{
  "norm_eps": 1e-05,
  "attn_scale": 0.125,
  "bias": "none",
  "lr_head": 0.00483,
  "warmup_steps": 447
}
MLP neurons of a small language model. Each row is named by its layer, matrix (gate and up: input weights) and neuron, and shows model dimensions 320-415. Each number is 128 + 32 x the weight over its row's rms, rounded and kept within 0 to 255. Numbers have three digits each. A neuron's up and down rows have the sign that makes its largest values positive.
Before each neuron's rows, "fires after" lists the tokens most often just before its 100 highest values on Wikipedia text that the model never trained on. A number after a token or word is its count.

fires after: "," 60, ")" 13, "." 5, " (" 4
L8.gate1220:180114092153102131121106144067107161127124163102106122143129108098131137097085106191133125170136117177163094104153109108074116166123136107157154125139159128128094150129053143187133134050102152092118098110139166143139118126101141074139126059087110101175144135107157156071172160124114133140
L8.up1220:131101157125185173078107127072126161102110163111118144159106140094049130153113093110126119163077121123122130181171137030108145108140055134148157107101167128148130117123088128139160106128178152129074142162161133115077137166185104164128084129155135083101118167117111113125123187146143231182

fires after: " in" 28, "′" 14, " the" 12, " In" 7, " des" 6, " The" 5
L4.gate1264:115165154172167154136142173136165085196162146133084111095068131125173132137156093140067128155145096078086164142117138113142091099111111091172130097087144117124044157098141157085147132128175143154130079133134117183108131107128132102142126095133135098065194088149106122103105139118132132132
L4.up1264:090161062123135134161140132128119120177114180128137118138125092166192115155181160115138145127149134144106132067222128136155154155175082099176110131133114118150153125118139146071144123115205156189162177161197123156143166104205146070126147124135116114147078121116103124165118159097094138142

fires after: "–" 22, "-" 17, "." 14, " cont" 5
L4.gate95:170157113090152135157180163077142121120112130074137167182151161076172087122120118148113123143136104111117106135079121074083109112139124102129093102157075239115079133119092112166201144135143141144127117149110143136093133130093069110125122137151056088176125136109128116187133157157095065124
L4.up95:147124106151134105154200141108071109135145111132144119108171095154160170116144142154166171092212207144135076178082111127061126119107084120101153084176073111112113196205151125191103100112118073154152118081153118163131122088080116087110124129121142164074117092065144145133101104119117095133

fires after: "-" 34, "=" 17, "\n\n" 16, "." 9
L4.gate454:102150091149135137118148128157123141116158156185203112157097096118142127192110211117138131118186120123141136133111152188135129147104081160103112095143065136121126170165132142136130138118161090044127070150126133128132142147125144087142180108146166138045091154138132052169143125113080127165
L4.up454:134164120145144117170163091160125159117113089077172116108076131106106138153152173177155105160146139070122144097110112145133135076094088158125067127149122153099111153111114132104131129080163139139081130061141015137147136077091093083093110107167082127139149065155113060132118112158125160093

fires after: "-" 37, " \"" 8, "par" 6, " Br" 4, "," 4
L4.gate419:174113169151070145072068113180167144174088106071055152116131121157132134154155221121086131106098129079080142190104150155108125134110163121013156124141105111220119156137096086053094098184090139120123129084153127119170138172141133179123118105139164153163097146040121070145145071142151147132
L4.up419:141103128136142172103108146128114095116151141134167135127065130161083150132145108120181132089107154112132087215137147125132103132088113131140143102163099115098088087113122113087127072139150109122121101143151087102099071161132125089099116116152090132125106141160090106112124147133126153178

fires after: "," 60, "-" 5, "gu" 5
L4.gate1790:143134183160104126134156084116148098102168118124139140120105103115077112140127127153176123215153137129140122146131104145109090142085162095117088128142062112157116183154135123188165137138088101133121123024091117082110174178100142158120133127121140135149108108146134128115159161180146198087
L4.up1790:152144170134087158157125112110154079122172079146111039111108141131127149096135098166122110131155115105096070149171151148103087167097125105115136111123134105131134117115116164060139054123117094157100147074145051092140172107190122110075147147140082158144090135163087102072129124144132146144

fires after: "," 28, "ira" 8, " in" 6, " Que" 5, " Lat" 4
L8.gate100:156108141094102145119089125168136098076138171107137154164079118080105176090139110157135182104115149124151153106132107127154115173133119209129192141179088170105116170107122129128124118055070146141155136115195129120158152139118116200139150115065136089163084141189143124151124124116087159094
L8.up100:134109129161148142108088136131123132120080117102187120104147070178137142162159127123136140098120121042176093115139116097070088122182048128097087113164111066109084129115095099139083127161093123093108108119102178128175111087135174134190166146176148096138094149201156229073157178126160174164

fires after: "-" 74, " Take" 5
L4.gate133:205125157095154158108181060111136104107108094122175116090109165154131143127121127136146108162094095193139171110121103090136143166090128124088106076137158139163057123092106097137180125092149176107130131126128152130117137107078149048125167121098112116088134179134123139061055116114125131134
L4.up133:143139151117180187111141133137111164145088149156119083163143159177168114186101138166123075178077070054107164127120119122128076097131193047101122083170137108088092119137162144093115133102126127125096112103116128077105135127156107101115111118156091141134102141087097132121057213094124093133

fires after: "," 32, "–" 10, " (" 9, " P" 5, " inter" 4, "re" 4
L4.gate1236:140164136141130148087133170141166126143134151138125116041161131130121159139152162090146103159175099117105120041100093209156130121174106079195128137140135137099142133064116132137051124085103136129102115092098132128103168086159158166201152149132090173120102181158156084148210099108105135113
L4.up1236:106098097172137133163114116171139075093108113147115152100130097112124169110114063156085146153124088168144102109096127168096083121139163125154155108080163136114113108137099143089168166152142085108132113090124067143127090142144157096120173123123174121114118106113161192099119159062118099160

fires after: "," 17, " to" 13, " U" 11, " She" 6, " $" 4, ":" 4
L4.gate1081:144127121168120155131192120104150126130118123126150116129135147130197131106070067171114137139118151097114076143125090136152134116142082134111172133130149143147114087110089124179131132079141105115105094121135147102114136079143177082173126097102137130139174111147150125134123140074146176119
L4.up1081:106058140147162163077134106141167163111133096129166107175172119164068133118129106208110178115176146056139105220105107068132104096132084088174148105153170162113109079082128149149129136126114111112076086100201201123150098131178093086123122167184119121077153155181140116116180111114110112109

fires after: " |" 51, ":" 4, "amo" 4
L7.gate47:124122170121127117120105151081136131184091116166097076098100147102118125073127097101112117151148127141085182089173107162169162124136076106097113087129135147114096112181120103132111129094070126129171140106132149133155139110132095118148124131119133169131114095142107131041120111171113164068
L7.up47:168079167124133128127123120138125098127132091127130107119131118094123100096140109119136122118148165126111143164174124124122121119107143198114127171162086127132089115101113084122192178149148155171209130065159122133120109115100180142100100089123160090158135148156114106168129138164147129116

fires after: " the" 40, "=" 8, "\n\n" 7
L7.gate935:164102162085127162133062126126125142172149144140151146159107129094142082183138131111122139149086119086154128112118074099112093140179128179126159181187161132158091096097098133102104133172109183170080099166143125126138140114097182170123181085075154104101174097085195184096132174136115136157
L7.up935:105164135151096119179105199101117070146136166087154108156155136060192155093126083101129113158096092162092155101161108060140141100073122124108187108123149141128137170129169159157132130154114169121111114113163159144134134123109113102110132138073140149127107103191132074183087063134143140175

fires after: "," 28, " (" 18, " \"" 4, "." 4
L8.gate648:136119156130130128133166129092163113199117147200154126129166142160133124099098091083068123159104123159075138178189086134112112194112128173148120141088179135088117208093136085114126129135124169074144085090155133126090123133162146117129131086127127111172192087192134099118081082153162140153
L8.up648:112139229108172128102141144129158063074153154146119131096133120149095126104131087228122155157172125135094182146141155094118122137117106156159114112098127162105106141088099125149066151094085125100116099119179112110135134177142195154119151088105202125114143110129160152113086104111116136138

fires after: "\n\n" 58, "\n" 24
L8.gate1072:186174117141124060111131101108129137162073125072148085135116112143124157115061167157128135118095089167081196106125091101070105141081171148153144151140136082135124101158095106109162145136130085077121118144105138100145097104118124126155096112169157175077157129099157144124179158129150144156
L8.up1072:167221147143115119076168131183127036109083138144147196136126135115147121115157161138180073157162116162148107142128105120060129114155135057120119177169171106125044152133137147138186055131085090181095182116125124150098128112107140139117056111050143167121123126090110133114076067084174077104

fires after: "," 72, " (" 4
L4.gate866:204145143132153149125100069067135071119149098106089127043115090099127116156087147111111155150162129181154161124132104165144077103145112110135078141124150097167108116058088150109145101095090206116085120101122075157110074107174146163134079097069116151076126100149156094097159055106085126133
L4.up866:151131105122126158116130054096185155183106127127107042172111116105084142153102070148069170147061090183100137105152169068129162155132132147134195101125114118183137121141121105145115102147184108136145094156165110160140103154164111132123145133091132149111109156152124088081109161151170174161

fires after: "-" 35, "," 20, " ." 7, "\n\n" 6, "." 5
L4.gate292:166189147137166130162149231107141100114137072087141142052101168137166070151100118179112087158109086112093168163118132126140131174143126190089128186132144150125113178136118103134066074105100088136172135056149084113112135149140159094138126110142137111157102145109144114135122155156117126075
L4.up292:142126186121115159143204128123118080193158097117144110101133155162082099129147142154133142113108110122110125133135125110153125098119137080088146131083133154177136138125112108061128099064141083119145117115103152142068147104134136096084063128100102128165108129154134111112137100129109132156

fires after: "=" 25, "-" 14, "–" 6, " \"" 5, " Football" 4
L4.gate1216:139127103170204185128117106148126165131135114143128076130142119078123125082143052116093147136075077163081125156110121124162104095162090156106090182195097150086123147141122112124070126085128145121103133158114118111123170074134122102122134127110157130139092143070099125125134201148095048131
L4.up1216:173168152127127172129154122185060120141168097133130144132109138165083133115172130156090196213144128068096112161144219136114111125084058127121121154118148118123147131136079115091156102076105158127128118174104091135133110119110114122105177075044095116115188118068096192069144136170096096177

fires after: "," 72
L4.gate1133:173125105200110141162090117155108114125127126092128227139088133113143153171151106154152152084163109125098075081141128113134071135117084124127133139080139143067075086137096140117139185111103127159146065108039125177139133105069097094115204116139097178128141108156141108114157095147133113139
L4.up1133:138130171181072158152160102073117116092173094156137171180146125151066169100194137133104129206136104153121148159145098127112105155134097093099092125161089145122126112187131169177152135106150056097166102169154173141077125140137123131099166136161063107103074127214120117121086144150126144083

fires after: "." 89
L4.gate455:164194141133137161180107116074036132117105109101095119127083181156153095129119154133100091018116138085132111149139040112156087091127136157174116163096143138193143128163108113095137106158115095132137163107167130131102092098139195155119146138122159089163163146170182153128107119087128133087
L4.up455:147156137150106103163100109122149069102079166076164125089109144157128114159145118152119128098157213115094171152153127126167120136076134107126108141136086156138115113153134096089221103156156199179059101107082123180102133115183130080139113109099080133156127052130139135117165117147044109120

fires after: "," 39, ")" 15, "." 13
L4.gate491:136131097138131122176138094125139117139045129085122101124124098090110120151089139179077130125052178221134138118127086112133125165158184164170134109174141117119127098157145136141133047116109161106066110121191152181144135093131119124127162144070100069121096094121107132087153140094102180128
L4.up491:180057106068163077151158067111157129144119109099124127098108130105135153149145126150076149135092135192149118160164111108141102107120152093171126127138185101138062150152064153079147067106113136108106141081135137157143137094096095074133130045096129125149138025177137084120144119123085146112

fires after: " the" 69, " The" 8, " (" 5, "The" 5, " this" 4
L4.gate1436:109106160120097107138089074157093098166075160110129101110126130173125109163136123088118117122140096144149166098109111168117088134070091186140135161102082171104094162077114053131153107084179184090121162088140131147132132133109111061136164122127180143208187124134139151189174112173126148122
L4.up1436:104131091165114142105106107183096104126153099150179156129110113145117111148108066074046153126149131110205126075151064215154142114042107119194133122106087143113125151156129090097130180135144159133120090146134121066122123191098100074102190146148099113164170128138132135129141207059108076127

fires after: " the" 34, " The" 14, "The" 8, " bo" 6, " his" 6
L4.gate1179:152139137115103178120141145143128129197138089170117091055116102069229140149138143168078146124191109138107156066154107139153160128125106058143164114087114121144115168118111131144122127167112086149140160086147080177152174107089111024088135116150131112136134117136094101139153137109114134135
L4.up1179:105131064171123120132080143191103141149128149146167125072161092170124115122148067164154099113151094151121134183139132181159103097136099141107108140146127117077137176066124078149118079081122225116117146142053084057124173131132139087160153100148164120140062166117163132208126107169105128146

fires after: " 18" 21, " 185" 17, " 180" 14, " 184" 11, " 17" 10, "ib" 4
L4.gate1455:162079104120110076119080099194110112132133135095084129144096172219187132143136146079142145105157144118121179169123128145075161129119128179175126122162150127149090154108148153073200177103140177143087171141108147102087114124178188143159120080095151081118090141076199126150143134120170134118
L4.up1455:187099086099112183153117172149120134125081112108110072151135172150162072178137140085171141148122095076132193179141155066150085176122178130124205168124092149107066118169169175135105140134122119081124144163117148122111162110198170147121170126079083138096102143167192127081099151074218131102

fires after: "'" 25, " (" 14, " was" 11, "-" 6, " \"" 6, " and" 6
L4.gate569:154162111104123170126112109101107065087109101096088135138169137106142119120169116187137028154105093088140124099111185106138131166154124156140190107117106145192092203112139121075168176168140193103142116095119103107140141129117084110127132098113144156147078163073139108183116095147097102133
L4.up569:158120126157131138154142104110168163110118194173183112113072125123109122140136127177152133124146126164086131203126071069105104156102148155125161111189163183132110130173170083167172092080086125125112116124149125101120066128145134135127069086072112094143083122135148141144085183137156106144

fires after: " |" 55, " No" 7, "e" 4, " –" 4
L7.gate990:131160125090114122098106099171122107157113157143078106069106071111102173121176108091125129112125101141164134103142088136154131127128108104108088122146147145146118113104138118161185116097122124124084131150087109164104102178183156142142184138093140101126111079142166165071171100143131112081
L7.up990:133118114125112131165137136115097147127129149090125108115139143128198117122135103159147120132082166118121134151145127140147101131129114096094118106130169087142140162136131091169155184154157127137135151104139097134123129118123166113132106100147135139117156097120202138131091114087150172162

fires after: "," 15, " co" 13, " fe" 8, " Co" 7, " ca" 7, " sq" 4
L4.gate1497:133130094169134152116114162090161086131094098137085130084080145116131155087109133146110091154177112147118116141167023144148103136113134147172106179076111090107157157062088131190181126052113101084102168078100161097088095106148115066137113086126178093167068081190170163133144118140131128132
L4.up1497:109133130080104106141133085101091109103153141154149148136093116144079119196117126129139147088190123111108158132111160102105139093166020148113096171088145150147078098100154119115080144143094143140121120095191162113139130087188192126130158123117068154128111140138097135102209147072150048053

fires after: "\n" 27, "\n\n" 26, " ac" 4, "|" 4
L4.gate310:186130149139109134091157148058092095110117136126150147104093133063107114114096147127136127066115111146088118097116061128142106133136128155174076176131124044132078157182110135114151107090202125175138188162142156194093148137199105095140074112133119160138112100162072121139123134119095120115
L4.up310:142144156125104159060129130085131060120141120154144129104105088152067108080142123094151154170110141166086172132041116119141150152109130167188114167103147070146135124177150126105109086153117116143114137133127103135115172159100135126120064127140203130078091140120113134111118140109129027103

fires after: "," 26, "-" 20, " el" 4, "–" 4, " inter" 4
L4.gate79:145157076186120110157081138068122149134149090156127104144102164115107140097141127118134140082100121082108113128107091132148105126179111155126167128141125149123079086108111186103138120106118119085179154131132139124140114162202110112119150085136116148157097145166164081097101099162142123135
L4.up79:125160131159167163088121111082183120091150155106158117137104126166100129133118083153126082104045095163099084124050158144085113144132128114140125100179097123092082129081135121112128151138140078133170148085159103094085157132132107184132136121179104153154132148129174075071123169123121142107

fires after: "\n" 26, "." 16, "\n\n" 14, "K" 7
L8.gate284:139162118137135142198148091090110116132121145103139148110145077101064151119097085141152109054129130104164149107110127153090046119135134120123154142091167152147123114153115101098214142119139126125113191131128140119101073114168081140110102124127085116147070125085144111138136153109166066152
L8.up284:138081130115134192101142142126144137111142087077160116101146107088084136150107154123165126084127171161122169163133129124139085200124157132104086185038185124127107126178164137100186131121103087142183094123131160162088055098133078175168124119118140063090150081115152109146155174118164172101

fires after: "." 46, " a" 6, " (" 5, " an" 5
L4.gate1002:149183110124129123101134109119118130120161064102157071110085148110120085116083171157111160108100135147154131086165170098064094100108109131100092154172116144158050173135103100140153122115075138160113123109170137105138138108065114210105124129133118112129117143185165136115125105138098130103
L4.up1002:119150115117097154078131156140056108140236146166157087180129083122089106085159119201099182177147092176182126132131147148144143109101163122078180103176126186136127125104129085152122119100138176134138120098080091151117112113100145149123135130122156137142186137121160096143164139122113103104

fires after: "-" 35, "\n\n" 16, " \"" 9, " (" 6, "de" 5
L4.gate1578:175224140168122179110107133094166147181104089106139103153074135116162053167115159157082132162132152106114130118066149127111180119112127161130090140160111142181101132166142130137132115155163075062126151123195094108066101164174124128104114138124122145150152202105151111088111143135108095104
L4.up1578:158150113144098072128142142165204114065128081114112136104110148142072166177096138147162101127127076135137125116151103107185096138116105178136147158144142126078056134122134113159138120122058136134103138088160150107133089151068141150118117186132105136153114155103145147147140171136126152108

fires after: "." 20, " a" 19, " mi" 8, " exp" 4
L4.gate1693:149160149136128154100127115119171108118155130154163113142118175169147145105171141161206138154071113059134158151145110012126149140060138153123117170124151071088078163134128104096123164078108151127113108144096121047117125130072141134123090123116129133193135087178144168101133170061079130156
L4.up1693:129113110085171126168140129084216121219159125119154113114138082133122122133141136170105087141137113157124114170156151087159147123156090092190161095089139150142087155117170085095131047144053116132167109166165119161115143078103093155118167175136186172162159146119093101101121126015177154111

fires after: "." 37, " a" 13, " ind" 5
L7.gate259:149139163099141139111150112117098119144068128102182102190085146169084107104153155139135123135093062109103141169084174135132078117143137140084150149167108115172093174180150169056142135102110173174171103109108102069140132132119125174127106107110104143090135146164082149087069140153093158112
L7.up259:109099163120134099172150125070102053144164144111094101118106141118109179104111188143119111082106169106174151058133158090114100191122125126180122129155181165154104117142133114117070111091118157136121127173181142113126100088072193069131123118120127136118155115159075127134160103107129129114

fires after: "-" 50, " (" 16, "," 11, "/" 10, " \"" 4, " [" 4
L4.gate1690:143107160134166099187164130099101144090118163097124155194096127095089098147119109168167098168077144119120104184173083168116167145143187120184116179133088115131116174123102119109116148097177096106130138094152158143091143115144105112142146119118105119123115123157107132118073144068125174153
L4.up1690:115142146055111145188192072143104178130185184144072189118120137152158081095085090167151115150055102124164146147132125108105157123115122112150158146153120138091118149104085167103108177102098104080127129127129165114138207107201152113102196141084084128106156115157156141074158158126131062065

fires after: "." 83, "\n\n" 5
L4.gate1309:162147132105159159135114190152137116140125158086160072137099124167146162129097172177136089130114136088123151113132095095141148090070104202118168143192062114159132100139118144100089069163114146093093124135215175096168139154102162169123174068169128150138090137180137164115138167160114131205
L4.up1309:139139069107107099124124141088158116118145145108121115119080140182180159165157130176148109094130117149111161124072110118123079116081135156093134110123079154142124152153130137099173087188113061153078107124151201115061122101072110124093043104120100105128183098115082150090125126121113121091

fires after: " the" 36, "." 36, " The" 9, "The" 6, "," 4
L4.gate1705:137134171140121081182080134140090162181103117120121148084048137059129115126163138133088109117161156161183124145137109139108093085157161176112108125111110140121116166163179124109116065173115117146112133072121144114120154142088156081139162136121080117207139115107150122149157063110101158145
L4.up1705:150125134141156138149146106163143078158083126079118144180100141081165147093147133124108119120155161114153189105131127161178096135137157133181121167130158184132082123152140121107153106082147141177099132128129127147137111118126155100155131129156129084212108024174141185144134152108080132127

fires after: " The" 32, " the" 18, "The" 5
L7.gate1534:156077121126133131136157125186081130099098131147081112054150130120135127131169148137071100117171143093136140173183106121159121119124116140130141154073158165138124107159084108136081098090102186092160174074120121119074101079101075069132157108094143100209131105103120177130177099157130162096
L7.up1534:153119151141170107173058082122138124104136144050110110174145069148089125091190140109150111134096181221107178112118100142125117084105146091111125159099120176130134099133124153099126123157160135118113149142161132158076117130090160160088130126119099086151134130114095156149073176124130151142

fires after: " |" 33, " a" 9, " —" 7, " 0" 4, " air" 4
L8.gate447:174163140076137101104154149124153079146116109082150119114114160133105130135127134141095169166094154131095168123175101084175142161155137174130127153102205119132116121115076142201109118141125103120143119107164142211114065080152166195123127133079102148168187123123124140073156126136105123156
L8.up447:174120085133156125132156134099174113097133095073079102085127146159165149116136142173169089149120096122119110150167094121180154104161098135118082167130157131184162091147093097105132111103110074132195117095105140157042129086122126150214119089168142121122134117107171068124164157111133117121

fires after: "19" 27, "-" 12, " 18" 10, "18" 5
L4.gate700:164159147124151118114087158095133144131111151098162137099074128156087114162175097105118137159220119144133128134178105143219140122126139187101085111132151065162117173087142144104134166169166088137102130179131119134152130155138122151089108081137071158165094056161165111112105174135151141170
L4.up700:156117194136048176139085165143159159152119121098118156089103158115151163119145126129091165092148147106092162100137113107094100109159093106096140133167081154149107160130155125153125174141067032094119131136118078133139130106080148139105155119188109074127132133143147133103086129105179114090

fires after: " The" 19, " and" 15, " the" 14, "The" 7, " was" 5
L4.gate1329:116140146103079101141064155171151151164121125157106174124129150079170178157122126118114117153181129133114155141117079168153107187142164108061130142087157198117145159155160110126190138117134122105119180145111142137154143118149168093135129132091095176218134090158111111131158122161137120089
L4.up1329:139137170109161132093098170157092081165149157128106104135115159131189120147101184146125113125154132163136100124139093098189078145123129108079156140134122168144129142106120092123136124182123202115082144092054169070125082135125139019202128133089183103161117102192125130123140081128135119156

fires after: " 18" 34, " In" 14, " 17" 11, " 184" 6, " in" 6, " 185" 4
L4.gate388:128126143095111107072080136144137146129158128158083117156125145068152071155156127106106120146147145162151160167111179153121145144115134197074134083140055107169097149122129108131180129172141162175132175152116122124134159080057119087175172101144135112112066145130154089043131110147144118148
L4.up388:155148060102142128130128143095134074133131141068112133193080153183189116123135127144157197140171114086054135098139081147091139132099114132160155173128103159142088131101098134145128127159157151112115129145132093124145077078156119178123140129096134128139146171146181153160119058137148173066

fires after: "-" 51, "." 16
L4.gate1552:122110200123158153146086097104112075172137105094112084084090157142113065169144140089142097134103086179193107143144096056057112151101162110103145108145098164143152123104164133184122136206137126120163094119167104128106138107084144107105077114108154145150128139112131148150083137138179170100
L4.up1552:154129144145123147150204156087161107123164148100158114133171189120093125160171156168171149135102136080129163182141135127138051112093113141115153107124153132141102167197110097099111119129136121086131121087177084072104160115123097124126067085098088157084124098103125167063137146100124112082

fires after: "." 41, " ap" 6, " mi" 6
L7.gate159:170163079184087201106105161042125133097148157138146092089117163145062163149133159089114157110124114194145148176112064048130089091153116103079127135135113140110075143147110080102107103146106093154153105124140134097123137071061098085139161100131126119156114108131168159123162149136101177102
L7.up159:141084139078115130160147138185137104149145124192150084142125157085110124131118115200193121069135093120152105137078181126047208132135172074121167128125076128157174151167148146155139162076089126109117149106173080149171134090166157141136152118116175149116161177093074159189125099112107154054

fires after: "19" 17, " the" 16, " 18" 15, " 17" 5, "ori" 4
L4.gate1674:161122133126132150159083154107148132173158136109116190119115157092161129174138084144091078113158133152242130170158133134144113113102088135113132139117149114142119157092129097068177165123129121138068169119039071096109086146111103152145123114111158124138110147192126105173109142095190095121
L4.up1674:157158154101147184176099110129172051127071148148077127169138171116151067159154084101146122090155115126210125090135168133139147190119137173165110111136130091167082150111178160133174172155077128145071129113141087113130131147158089171120143106121108125152111123131146155138121128137158071115

fires after: " 18" 29, " 17" 9, " in" 9, " 184" 4, " In" 4, " rel" 4
L4.gate261:114131151104111075223165151092142161086104125094113077206157130089147130104158091095220167110145151164153113144151111189098088103173140174132133173181137191156119135119119071146129162168182137154142070128141112127137073113109112133139150104151096096183094103120208166173106109120157138024
L4.up261:108148107083043127138134089116123140129124130142098169202161112102153138112204108088162175119199213189124086190192169082110120141123132142081128095147163165193098130097148113143159093186160132149127085142150071122120086149163067123120174152135136091094108114074152122100101143084149124060

fires after: "," 39, " pers" 7, "-" 5, " Ru" 4, " \"" 4
L4.gate1200:098090099130119137125104070130104127156142138167074148136141095121127091160180087184140100167134119124177148166106097130068099162082137087120155122139131136142110080132117132098073185103079119158109176082050171132112097088163077077147132088155075081135152137124146109097089113174115101099
L4.up1200:142163124171150134121143180113205088191136121092127171044121144104146131124134152154125155177077159142184105150105135086146124098124089100158153132084128086091143148084123123137114146142108113095125049125024130104131107156147167100158151117181120134126148118128148073168118092095124143158

fires after: " (" 32, " \"" 12, "\n\n" 10, " [" 5, "-" 4, " the" 4
L4.gate869:121120117116126147145063100133101131127123139114189129123113157144085076141106125132106129166186065152109123206105114095128115108083100133162100177095140119087115151106086119158099072140100149128135152185126069098102091134127094099161137116082166084161167076154161106134127176156119146128
L4.up869:142119146151157080139141117153065119142109143102166101169083165135161089140121152177191128146124122144188156114095159114114094143099136126161115211130148138124119116119087154134109076138124087114143022111149124097101086108093163144123136123140194103152113101125120163114164145119126049116

fires after: "." 30, "-" 16, "|" 9, " ." 6
L4.gate1572:189131153145189143087111138101112143110092176119195126178142172143196071145143139166149112149110155122148108139146148095122120125085107112109124138142131134123089102089079175074156082076093068138171127063141144152157117066116151132174131052138134143147145161127139144160100140169121208103
L4.up1572:163138093160100098157144152093122091100104170063165138125085149116084106194046153194111063064101121140202105154169197178136131139131099117070206126145081149111143131128092088110085104127110142080095135140119107138151070046128074128068113118138141112101156144139117175145113181123139126134

fires after: " (" 28, "." 10, " \"" 10, " " 8, " or" 7, ";" 7
L4.gate1197:118137104156183122147105087081178149121117184122144162095129116114055156150087135173139140126132098176126089160214113133059088161082164131193130126138057106117144138116147072171142150125089108137157093182167161086159070132133156113134100110092136151105134190129121061125135074104126135145
L4.up1197:167217142104104155079133089121132079157105150100111179116174146097119073165132151133155092140119148145077129178172157102144162087134115114078116147145093118123093185200111134103115143040119169125151131114149133106095161196146176122164091093137130112175138081118128103081159138124083138079

fires after: "." 40, "," 16, " in" 8, " Qu" 5
L4.gate156:132173107109100128115079164132093138111092110158155079048107129196155115142124143099140099136157132158207105029159119133119079154149104139117129152136110083097145118115118118112092141116125147093160128090063126153137093121154095135114189084110159121156162159164184071128107049125178142144
L4.up156:139132176070067132145085124085134121114140127123130142118089139196143170156164124094130150190095063146125067133120129121115171128160087142085135107120119134122089125098139084132145117166136107050148152079159157132114149109087107122119172098194098156133138124117075156147199105167125156159

fires after: " Co" 29, " co" 11, " also" 6, " comp" 6, "," 6
L4.gate398:183148158080063121091133121083123083114106110116106137104093157123144104082103109081154124165147150104093097122102056122146106144138136164149118188165052136147118131079102156104102139148170082099120083146082114117140161085104073094131139091074113176112125139156156081214159177179115180068
L4.up398:141127140142143145144126087063118122111105169112139116145126146110123100142135156158182126146182093133115076042145141139141128200127124083120109129135210158091159130083125186137080131087138157113137103133127133115114089111161130129127191118119126088129065095067115128111096133072109141065

fires after: "=" 25, " Men" 9, " cy" 5, " su" 5, " syn" 5, "mi" 4
L8.gate1447:181154130092193178155145167171085078101116096116140146171135051177148097138102113116154091157126097104153068113105106057034146187146104146090101141121112139128092136088093116154122141115125179125117090121110087119147091084121133148132161110155103059163148163166124099106118140124137149130
L8.up1447:143122153172152124167078103121121091135106145169098142166199106145097179207133102082114077170143101108161101148112158150105087140172127079112161110094118158114134150107141115114183102096178160147121167065156130164099096115131079087084083113136156087107099145104162082090136158127124129210

fires after: "\n\n" 22, "." 21, "\n" 12, " \"" 4
L4.gate1458:074144173168086122125148107094117151148169154116147155143181140108083083141127091129146177133124088138157124116076153134104095152115140150112078168129079172105154122093143177117124117151122144143150121142150134160131162117156187082071153134092113135119114182110142125097107087169131083135
L4.up1458:173113150148113120128098116114071122165100083111107176154185141144099107187086192132133161076062146099139107171179141152121130088187117137105112163123110178058093052106136168059153154132080161120163157088117112144186095118146141106078097120086152057161157162112171116167152084168141144112

fires after: " 18" 25, " In" 15, "In" 10, " 17" 9, " January" 6, " April" 6
L4.gate201:145142171107105148102086105199127145114104150180154130230108107123181152136167113145096135143135105161172145091118134134116140181135157169140129106161131121164105124105159171093124110163168131159086127139156095125153152146193160165169149109110146093109131124130153113088089076111166072117
L4.up201:178112088120113093163149102096131134115120125114148087153092116127137173171187158077115087102095121096087117128125126176052158163205095152110167186167078105191116133190090188144118119136169045153118160124144134123171144123155188150156174118108103074140126119197174157146103105153160155103

fires after: "." 29, "-" 21, " 18" 12, "\n\n" 5, "=" 4, " 17" 4
L4.gate1682:107126129114162130162096064179129174117101067040191143146203114111158108100142161149100114122221106056128170165095065102167114098179118105161132081153094129169116127149139111144116113133087152127061129111145178133147126114116149083128132113114102101121136083066169163177100188049121129142
L4.up1682:108099128154115132174147135058214110131068172135151087146142109121125182057123110135154166102136120093107134181158175142157098110126150191108102149160112128096129121094119107094069122122162094140182105156141083125091109076069100134165088158155159111125110138077144076112147135155116153104

fires after: "\n" 39, "\n\n" 6, " Running" 4, "N" 4, " (" 4
L4.gate1584:092155154125135102166152108104124180120111203076142084159179136084137144137149114130139130091123075051057114096069134052120083147100122130241122114121069159157124088151161140119098150143127150142138078159155158157143144127131161163113084108092144177086136114110130125084128084139090099147
L4.up1584:114179167116115157183149121134164129121109125117125127142179128057083129116124053133175089153072116070155170089095109127126151151153140197193149144122146155133147143171183169133102165118121090139073170109148169137134162164112134185129081177073118145059097095161122101145128149113138107137

fires after: "\n\n" 90
L8.gate285:139147129117124138177070149134098131128107145092131092142176144137143127111032141136147148159090146120151105069062101162146155105134091123149140120099152153132080135134122117205146129134122124100126132140104128159114153133104145081111068123184119085110095127146173154107111146142101126103
L8.up285:164120122123100141107109148114083149138119090167169083061134063126130140138116176154183192105104071136120119064129178098128155138142151160082103124134107108087118108185150125118137151143080149157114150066114125101137101168068134114149117090167088129114074136089136128150110127115116136072